Weights of a small transformer language model: 249M tokens.
MLP neurons of a small language model. Each row is named by its layer, matrix (gate and up: input weights) and neuron, and shows model dimensions 16-143. Each number is 128 + 24 x the weight over its row's rms, rounded and kept within 0 to 255. Numbers have three digits each. A neuron's up and down rows have the sign that makes its largest values positive.
Before each neuron's rows, "fires on" lists the tokens most often at its 100 highest values on Wikipedia text that the model never trained on. A number after a token or word is its count.

fires on: "f" 33, "ff" 11, "p" 10, "3" 10, "ut" 9, "i" 8
L4.gate396:159140151151109117130145122111143177155096126151116132136139103128137141115169119127149146171130115150106118102119128123158119127140152139153145146105098146098176133154124126093121170133137096150189146149139116194119146154101160160161146112112175143092122116148123116126099166153093128126118154172080175141114131129166138122143159108142113118142126100134141143145087096116135113119090
L4.up396:114151143135120097132119121146133180175126115163154152128102146162152148135135107121121127149095126124132143115142136128135132119154107155183145122141081156107122137072141132151085145174107104105180100135145148142092155130131134121108111068107134147120117124162138124107120135145148126146138124155124157148118113157173124143122149111121119102144121123135133180164144104131111153134135

fires on: "em" 59, "m" 16, "iss" 5, "k" 4
L4.gate99:095100117119084109114112112152122150131110156108112118140101096150113175146116114118133135129127121113137158094168133148187135143156152101121062116134120147166162108147116116126122124079145152162128121120118141100086143132089118113137154176122131173109201128126140099141137095116082143153113125137127082131153128118083150141154172123145102124112105123118108144107110132115153168147137
L4.up99:098112130158161115147094200155120153137165123156110115153150099071118143154115104160133114167124122134122159125121098115133087130161117137128140128171114148099139151133108108100147133132107183115170133133094096144107142179131109126119106092159099174101130123096139159146113133105095163157132185098155088100122103149166109104127131113145151116117134167097126107110119172152115140143106

fires on: "ed" 32, "at" 12, "ame" 9, "ol" 7, "al" 7
L4.gate332:104155140157122107099138166120124110174138147127123140153128130115118089125112115149120139108127096129152183096191157132130169137139156109109126123111130179145118107078132120182160152117113130163124079142134132147126140143133092138157174103133139129147187153094136109162071093098095127133122127153113080114125095149110109101135142136144127163117100123144101114098135128123105145091115
L4.up332:080186129151133133103105118117172101120139167124143141143114162131157138126128131102117139081091099131105085133137129151159175136139138143162139148123114174145133132175135108138132118077085096098124117096109139122142070149141065139141146092141093096098142106105148157145120160116154130131100156136153131141139101124147131166099126101103153135108079105176129097160124144098148124129176

fires on: "ball" 23, "ision" 12, "is" 8, "all" 5, "ment" 5
L4.gate249:103129064132112145107182097116133115118126123170139131161123148155118077141117119176133132137144121127134151097136112179115172130154117083113105120156154138100135137146133136110170121139145132134094153140078157139161148138134122130125156155100152155152145160107152120119152141098122102083127120089160139125155111113137103144153123096143085156127092169118109094112152114138160107118116
L4.up249:146066124094152102182168102145130145149101109141103128135090150096131141132131147103166165123165157100120142158095094142130113098105133110093128123134086167113152116128100099145103138149101140115137142125136085102116113131132084125129096147142140178125133127112104119157113140147138139131101115132139103103105149131152167139080114133126113113129158094141146104099083127117136132117124

fires on: "od" 19, " Sp" 18, "p" 15, "qu" 7, "op" 7, "orn" 6
L4.gate117:117108091120117187112102127151090151130089155082123118145129107116101162164086166141130131169146119085103115140101162126155139170129134127204136120121150116143091112118151142135124129118126139121111100134110183107146122134155143142142139120114126144156116123132116146121140127121124079148143138132065140133153115146084144199115165159084137108157159126120144126108099123187180084117131
L4.up117:132145128136117111179111156154122119164156172148125113132154120114135134153124165165130107133148171108108138156109180134127090137129129122129168111107116069140121106142143126125169147144120136088105128067081123143125169115143149109132144102135134111132104122092074173100091123085140096145160110118067166128077150156116134159141086143093099113157126129133121126088093124136106140139147

fires on: " sup" 23, " im" 16, "om" 15, "up" 14, "ig" 8, "ur" 8
L4.gate17:090147095127107111154154111124134160169154127130112166107127189126133180179153152144142143118111112144105085136092165147174140119118135122102135105141130135121091123122152140133121133111110074141158125131149104129155157160092139119141118122105138121129123147148160140157135100098104139122109131134152112087125127120135165118064137168135115097126138104137117107074101110111147086159109
L4.up17:154141086135116200118154128132153138134143129175115115123120106174136122135166093120161114171119145103122132109162146122121126123137129137109150116131148134147138117171085151087140117088180084149109106159128099168129152082101128137146128179139104115111098108119162116113143116143162118178117145137195102092104119119116137113128106142094123084111120131164086096130116138135136125115123

fires on: "iv" 26, "ent" 18, "t" 14, "w" 11, "y" 5, "ight" 4
L4.gate93:108122142141067139136087150140135134131123127161150138153105173117098174118084113136130108132144102144116119160143163176096137115087142081124124161104124143131140096118126118166087142092119084096130154146181115122146149144171140153123140146125101150167151079133147125126176151168151130111141076109143112130171142111129089106118124114141135102097134128147139139104125136158118132128152
L4.up93:185134140133152106125109164128159148153118094112132167131068142136161132123124136145126177150186121163129128138168112121173123131101108094096136123123140087133108126158138108132103077134110137116154173132127165103136121166152144161097164125110114152102132118130136157170141135155119135106126136164131139210170125123140185135139102083116153151123114180147089134149137138117088163099137

fires on: "===" 34, "=" 24, "ok" 9, "ast" 8
L4.gate446:109080128108159118089145122148073134125117132158139118117159113097163165111114086119127091147085126138098108161141158152110155163084151138109131165137077168152137160128141119112073170166104137106123135167118133132134163147133125169143139167093115105125155124140129117126147144115164113099105126076109147125119161114116139095115102105050110094139131113126090152109154128103101147151119
L4.up446:145130123128138146140133134100077096116102115089093142136133085196097170121104124090111103153162110144136143119132165158107129109119145100161118142116100115111119122136066119128145119127099124116128121104114113133117155141097117138153085143121108078139099091100101114133119126131144166153123130159113131123212129120108146148104110145111145132159152101144101135144079140139122157133097

fires on: "8" 15, ")" 15, " in" 14, "1" 7, "9" 5, "ly" 5
L4.gate68:146125171142153104133149124148133126118113173132138141161101122125133077107171161101097135137144112110107097114114130128153121107101146080161107134128073147126171078106117084168126177109160132105112138110157106111160161152151133128149116137134154155119102109123141150108093171087127149144126109100131145143123108136117115148112133081155125118093145139179110137120115151139153097162120
L4.up68:188136109173138139088098137121130108126109106166168120123108159130164124147129142153114157127122093143075085141127111111144137073131127069131108137112135127124144136136100110129171129143170144097122097141145136127113151107143109074081187106119133124121153153115104136114100144069122147075130127117106147142072137101140152132153165113125166096142149104079155113127111136117130124140128

fires on: " other" 17, "ro" 16, "ot" 13, "ome" 11, "im" 10
L4.gate285:094099164101150127070116142109115165145166103144139072109120116120156120109122138141107129107103134150142142123126119114164127166108147114105149110129099138115148118103148173128129094101159115072084136091134136107122100102117134149113135124129105123118114087151149145118133132091162150148133144146092151172125174129113125104136111151131142149106074150150153153083107146118162087162111
L4.up285:139101115178115173113143135111174163123156125133107140152161103142125141124119176149141126112119090152129153143131125149133108176153154152104092107172142151127122096127119124148188105136152148121135126133111137153123103125113169086115178107104137143101125114107135110129098120170152136194115132105162168147089162142143168147156145113152148143148135119138095138124122110105155117119142

fires on: " by" 33, "enc" 11, " be" 9, " us" 6, "ov" 5, "p" 5
L4.gate414:115118117116111102121110154141106174110119123115133105128118089156130099107150166105124137100158136177100125141111128153127094157146137123143119120098141125125159109145103126190157141109148102109145100104126111103143129131095150134166115116105114102123113109117146079176086133089128085144148093115093143131122118146150166148147173094114145154138075115090181165153087127128120172158100
L4.up414:135092081099090145155141098124104148121150145146148090122144100101132116104124140120151132121166144136105117115127132127135095098114118131130124137151110099160120114109116164094142127107146122142133153120144101128148176146136120136114136139121139141161101130090135123126136107111082098113087106114107116144116119075123127164098147196128130157125095042110123152106107143124115125121113

fires on: "e" 14, "ch" 13, "ake" 8, "end" 7, "ect" 4, "k" 4
L4.gate455:100091087178117104108122120130171172120137117141158083096083152127161160160154134156108115142124133105155168112128125095138126145101172117142072143140109095146149116159140133105127130114110151149093143115096125123117110129091102127113119121128133094117105104160121149123132155130170119117143083112170122123131137117127157122142104105133163183150105139120113130138136152113101182139177
L4.up455:154091104129116121120090147160123133146104118153168202100127135147090161114108107124110083166137139124138196119146083139111167128090126146117166139111097116111129154157133137109097126123108151145118131135094111135087140139103122132129118135105162101174114092171152184152143173092136134147158101115151126116127145125095163129116136126142158104136137117147126136148148128138131109110132

fires on: " T" 86, "t" 6
L4.gate364:163106104108136118099086105119131081123133185144130142117100131079149132097136172079111113156130144122137165137148158131135098122133127103156175142133122097159155121136109153163099106081168100121145177102108108137157112088182133176141128123142169147108172154133116132112124159154154096150112127130104095127105122141124171142182091147136135147127084127129100134141139133153166085136113
L4.up364:145133097131074113130180134074089096150158109128104116133108143127178110113142132125073148122114112154106135151131149170154111132147130126165176143107110103145142141091116110131141106087122111107140133110103118148101159157109130151126124109114131154140079093139148135109097180140085099116119130102108149137136071120115172102177141124112137099166088130146145157130124128142148141133183

fires on: " between" 14, "k" 12, "er" 11, " be" 10, "ate" 6
L4.gate226:115149124116129130130143101134116140070139158143133132126092108100083126159116162116124105120144146098112144111103099055120159102082142155136146116166112174129154118178127126130165154109125143131103135134154117092121130126145148139170100152099127135108123098136119126156105078134130183106112076128115140121120143134102103145142152144135126130152113101131155144151135155096136149143153
L4.up226:142152154117167159096084122122146123097123095139107179119155136134140178065118098171126096122131128102142148144155094122125138143112097047110197136146119137131119107106160144122166138099082105137147137137143127114108140131153108153137110117151138116123100115140143088133120135130133114136118142110102139114115125152144118139129106118139129140101128118060134156153119150155146117111084

fires on: "t" 27, "ing" 22, "ated" 9, "ating" 7
L4.gate430:125123132175127098120125129089121102132100108115114166144119119154081166115116119132129122105139140102132122130087089145177141177150165127113118125134115128110143149118123122119088146129134163140120137117129113106200142127110137120104141138142125179116116125119120119133121181173168165079112122147136082115097158111131084157169114175152148143114115168141129123132149115132147123098168
L4.up430:185147149152148115106162183146143156107107102121097060118129113137114102104129115121141117089152092133135096148128143111144176143136155136133131152111146074100143143134151117107119135105089147110133166135124134092100118115145101109172126133129136136111143125150145077107098160130087104154079124084146135176111101120105097110109075144151104105134069151165137132131119125133104112125094

fires on: "d" 33, " Z" 25, "z" 22, "Z" 6
L4.gate55:163163107106158112126178110133127127175180139066163132101121165134124098156096130112139172101114103144119148122156107156123107181092148108111148165143197105152164100142093104162155150114133114132117158139145129135100115099126107118108102142094137122137177144111143101163122125093123160141120144110116112147108089121166112136136090172122093122066118130133187120148092128144153107107156
L4.up55:116144114137113125090144157163131117132145153117106144118164159162126170159158094129107139111128126164104143125151158124110162084127102142090115120110118111115119104103092154095140135124078095116123109127114106153133182124073145129165165111110102096152110135112154107130133107136123096128122108084124100113131125128117092173192127117138144172110143125145122090111084108106150149126179

fires on: "ed" 36, " per" 28, "ated" 13, "r" 6
L4.gate386:136166130110144127109128126088134065170127141098148152128089151110078097152138110148136120146137124131163149112097131138139120118098116139151126142144101142105149143122156134158124111120137150135142108107111084143114115131104150120137090116194159103114127106154129148136131080130101107145145149183096113128121104136115129126158110171142124115094095160113145128135127092096093178119139
L4.up386:158165098121150147154166177138166125157125168124143138146140171094122168098125156145140149106130080135131185086153151146137168126130089131135112184208131102143114131154165118118119155123131116146149103115116133121144090159112073119153093140188096156159136144100155169115143158136126136167143168120128122144135089165110113122142132103140125132134155150133132113163136152134155115102130

fires on: "inal" 12, "ound" 12, "r" 12, "ight" 10, "ain" 9, "per" 6
L4.gate88:126095129115100077115116068123112104140120118126147108158125077150136108149127141110129105114139095125159079080157115131137097114150126083116096111143147150115132116136127133155130137139122132125115076142126137096120151142115158136124127173134138140144127177126146154126139126127069160135170131164141165077140174135090125095142119134134126069076098145091154143137159146106128136086135
L4.up88:099140145158115079118120071119118104117128091158109131121137084148090148111131131149105077136116141132143133108113147099125138105175171090137099136107121143109133120128159127122121092196108107097122140124123147123166112140152154142078104115130123160171120139170127079090122134119111179152149121132155137138097121118101115134104142129133096120142138136139113116125116113123098140149135

fires on: " K" 29, " of" 25, " k" 11, "on" 10, "r" 5, "\n\n" 5
L4.gate184:111134145094087116129098156148113151130134110159133168083120155127177144125137120105111144050164118150197150119107126113106114107126112122122102166113117130106097138101143121138177134113088139123166156068106100141136145157080136158151132148123127113148128144153117109119129121119175135135148136124156092193141136115100096149141133114130120130129092093124131089135106081140091154161128
L4.up184:139149108094131087123128106111116155133071169142144144142131152113143136195138145137165128124138178161187172135139106119072115101136121114085108123136132104105146174116131124130123144131164105098116084150113140130116121125187137111156116137116128133116131126115074124194131136113094122138130123161106195151119117117097092111127115140129101109139077113140113146129138137132134129130120

fires on: "1" 20, "overn" 17, "on" 9, " Part" 9, " in" 8
L4.gate169:140147148117090119149136163117103140091100126188136132150112107130137121111143135085140145152145123136171110152145142190164116157137151065120139080173119114145138129148150141117164139125154094093115123100115102124089106133146087097101145130103143126124139135127115091130107108123136124129106157167119121157135084139146133083101145130099129101123161137133115157075150141131075123134206
L4.up169:137138143135111222125118127097127166105139166180150083144120130164143124107099181137122157119107121080145152114162149098118132065107131154124140114132107141137101185173145125122139144140125132094148128089125148126094137097123131154128132131163136107153114140102136086116124121156105106135131116108148147137122158109132148152136143129137141192107154139131124142143113131142102129099113

fires on: " play" 15, "k" 12, "ow" 11, "ant" 11, "ed" 8, "ip" 5
L4.gate25:127145100109088134143162153090095133168151080104146136133097130114125148116152119115154096186155104101152169063132139132147131141124106115165090073146124155133146113111105135158141116123122139146117134124172145112085155185103122149145141078119166094092135126150146099109140162139113120119133124150118140087158186107113126134150095107109129124095108124137121147163120144153077184121117
L4.up25:174127102145087129102141132143123146153138109114141141088122151111143119129132107121094082141114123141165112143125121153138153150103139114087123135121148116150096110161082164146100163088142117136139149136106165095106129169143164129112139100141079145104112123135133191134156146077100119122127137156142153143199089130138117129081111061136092144114104128128134131163094098134141103139147

fires on: ";" 23, " " 15, " other" 14, " where" 9, "ics" 8, ":" 7
L4.gate66:096117119091113100128165118130106111113117138143115134175138133117106159084123170115092109104108152114140120107143147112136094124133108104166150135148117150110125126132094158125145133145117100105108107117113154113159122130140151129095144124120154095128134180131122143129147128117103128100111125093086164106169126102125104170166146144173130153098131128091142117105151049104122110135164
L4.up66:156161127154097152143127096082094128129132080117127145137137109123117121141134116138117165078138138115107142162115119153100109120135154156136130171122099180121154110102112064143129154142088120164148119096137125144116103142121136101128124159124104153110119133130137193114121126122158142176112109153138157125099166135125080100100140117133121105100128134151113145129138135086080128188128

fires on: "ig" 14, "all" 14, "ft" 8, "oin" 8, "ast" 8, "ell" 7
L4.gate53:151124124145111124128172125079115104095119079109135131150112090151142088136146106159086115129126086111125144122147084130171110091106103140151141094132114131148107149099146150119148207118144109119095089075117095133109132131135114148141078129127112126127100109156137117113109150154127091107126126183126129101069154160087148157125106148114160149126124147107108155123136155104101121141137
L4.up53:111169094141109114138119109130111122138139134139111102117081175142125119099143167150132096093125141126158157149149152116092123133148128135116140157122121074119134110111086135146138154124149158155133163127132121138154124173104153129115154098094095124053116124141160173134106152139116088087193133101102107150137110101131138115109106145146126122120126092089069095154144088120150153137137

fires on: " im" 51, " sup" 24, "op" 17
L4.gate222:114116108136090164138122110110155140110194146131153146157115117107142159106150098157115125099096087145143129143157087120116084111138107111105117076109143146140122132154142116155142139106111135155138162124086116099120089124126129147087112093084149146143161094127155129095096091142159140117145164136117120123145131090111179141084144124091086113107137105151126146144082051114117119120134
L4.up222:113115137106136194159129125138143175155154158179142094156116105107126162124113099093140126140131116169102118091167127115133102138157110145105136094170146153135149117149145082112151155154137111128135145107158156124116149153099090183131118077089151154133164096130101140091065078123152129113137150160103139122092116170105170151105111144111125108118143126155134087166152107113090116137105

fires on: "t" 64, "s" 9, "att" 8, "h" 5
L4.gate120:152141088132144152156088147142144123128172170112151137105118118123081097089131154115136154126133138151103116170117164160122137148105154130153134113157133149134128115127123164112150131143141144150137126159140093131154118103129133170112113164115180090116124128122121127158145130116098152095119169113088164109145092139078180124120086160125132094140119158151109147123149104117137103113143
L4.up120:108133123125157100145128127117111142106104128091112161123123104131111127125124128113141134130105133151139122138130137119117134133137097125131087139140105128127186156116169105101147108104138113156149146108126140137095064138141148157152125130105155093133167116135108095163144104119128121091100157100162135104127142135121150139130082147188079127140172161075122139129111103155140099101151

fires on: "es" 28, "ies" 14, "ers" 10, "ions" 10, "s" 8, "ines" 6
L4.gate225:082152120103181143145103104093139126139113100141099141119112139135122089134128120128185119104118102162118152144118141159139125153136126116153138098138139137102109125144175132156133081095108113097117156168102145131140092142082146144103138145096165114116125116142144110128132148175181128129087146115096105133131156152137106187126141106102133072158119125156160116116112135087061109119137
L4.up225:128096132126104125123121120135159132091192163150103127132140081146102151134100161103099146149124132155108120114180143122114116176128097125147118099165141153129144160117110113135121138141121112148105140108123145148126129150129171113176094124137146128127112125113120161111099125114101144084106113130144113122122103129122162140189162116087125134134134137108117101138101105125160180073121

fires on: " S" 78, "ok" 6, "2" 4
L4.gate210:143142151117176153131139133088128132134150114111108145125135141128130126155104148090146134122112117146093129120083128144187131163135196123136136088186104097165164153175119140132119093145139150112122134136107182090091156176136118152169135132170159112127141172094119128114157103106118118150128103131110142153143109109163093117114101172158138175164121100112120140138198123131128158091145
L4.up210:119141154156150107080113144156146103118094142151115175147150104103145147140110134104056047094127125136100100106103134172144145133132101107113102100126104135130134131139162127124102068126119118160115088147148155109105125178103152147093114134115138139114084156130129114136127140126115092118139123137100107163127131165103130143168103108151136121097114121149117105129150132081119100122128

fires on: " K" 79, "k" 5, "K" 4
L4.gate420:126133092121082124080131125130104153104112109086089127081109126124114173144108108121143142131159112130151126127125119150125146114110144087125131093158081108126159151132120127080144142104145120151086101119132084120123126122131116110176099138098115128143113138106109127168137157144173157155113115143138097170138148164115134137155088092115150155140102138131092089100114106160130113092072
L4.up420:121164126162117166122100123148147137125135098133139175107093112111150167145096119104114099094104098133146141106110126153105142112098105115110123139107143131133156124116101132064134121094130118153104102131137109147059187098083134128142121123104142098114116152122115080179122100157159147111133146104136120153110131158130144182170098130134169103124134132133107109096125130091129121149130

fires on: "g" 26, "r" 15, "p" 13, "t" 9
L4.gate454:160124149097111093157153098135123144131131112134105120134141151132094138099114129128106117131170141136118137136161109132155115151103092124141094091169137116112160105090174095148140125131103117148163169156165134109128125100127131151136123117119131128112133149131093057100146197151157154138136134125120121129146196108128165127173138096128110094099135131129177119087182143111133128156150
L4.up454:099136092109080131141161104122123144149092115156093132097168146136101151163108125147111133103127142147137114116117113138084144071141159094128159156147098140121088168164097114158103150155152087123155110122098146186141108120126157151129161122114112169143146150163167094125131183146144097115109161189125133116111127134107148112118146137164147110138126096130122167089100131115098137109136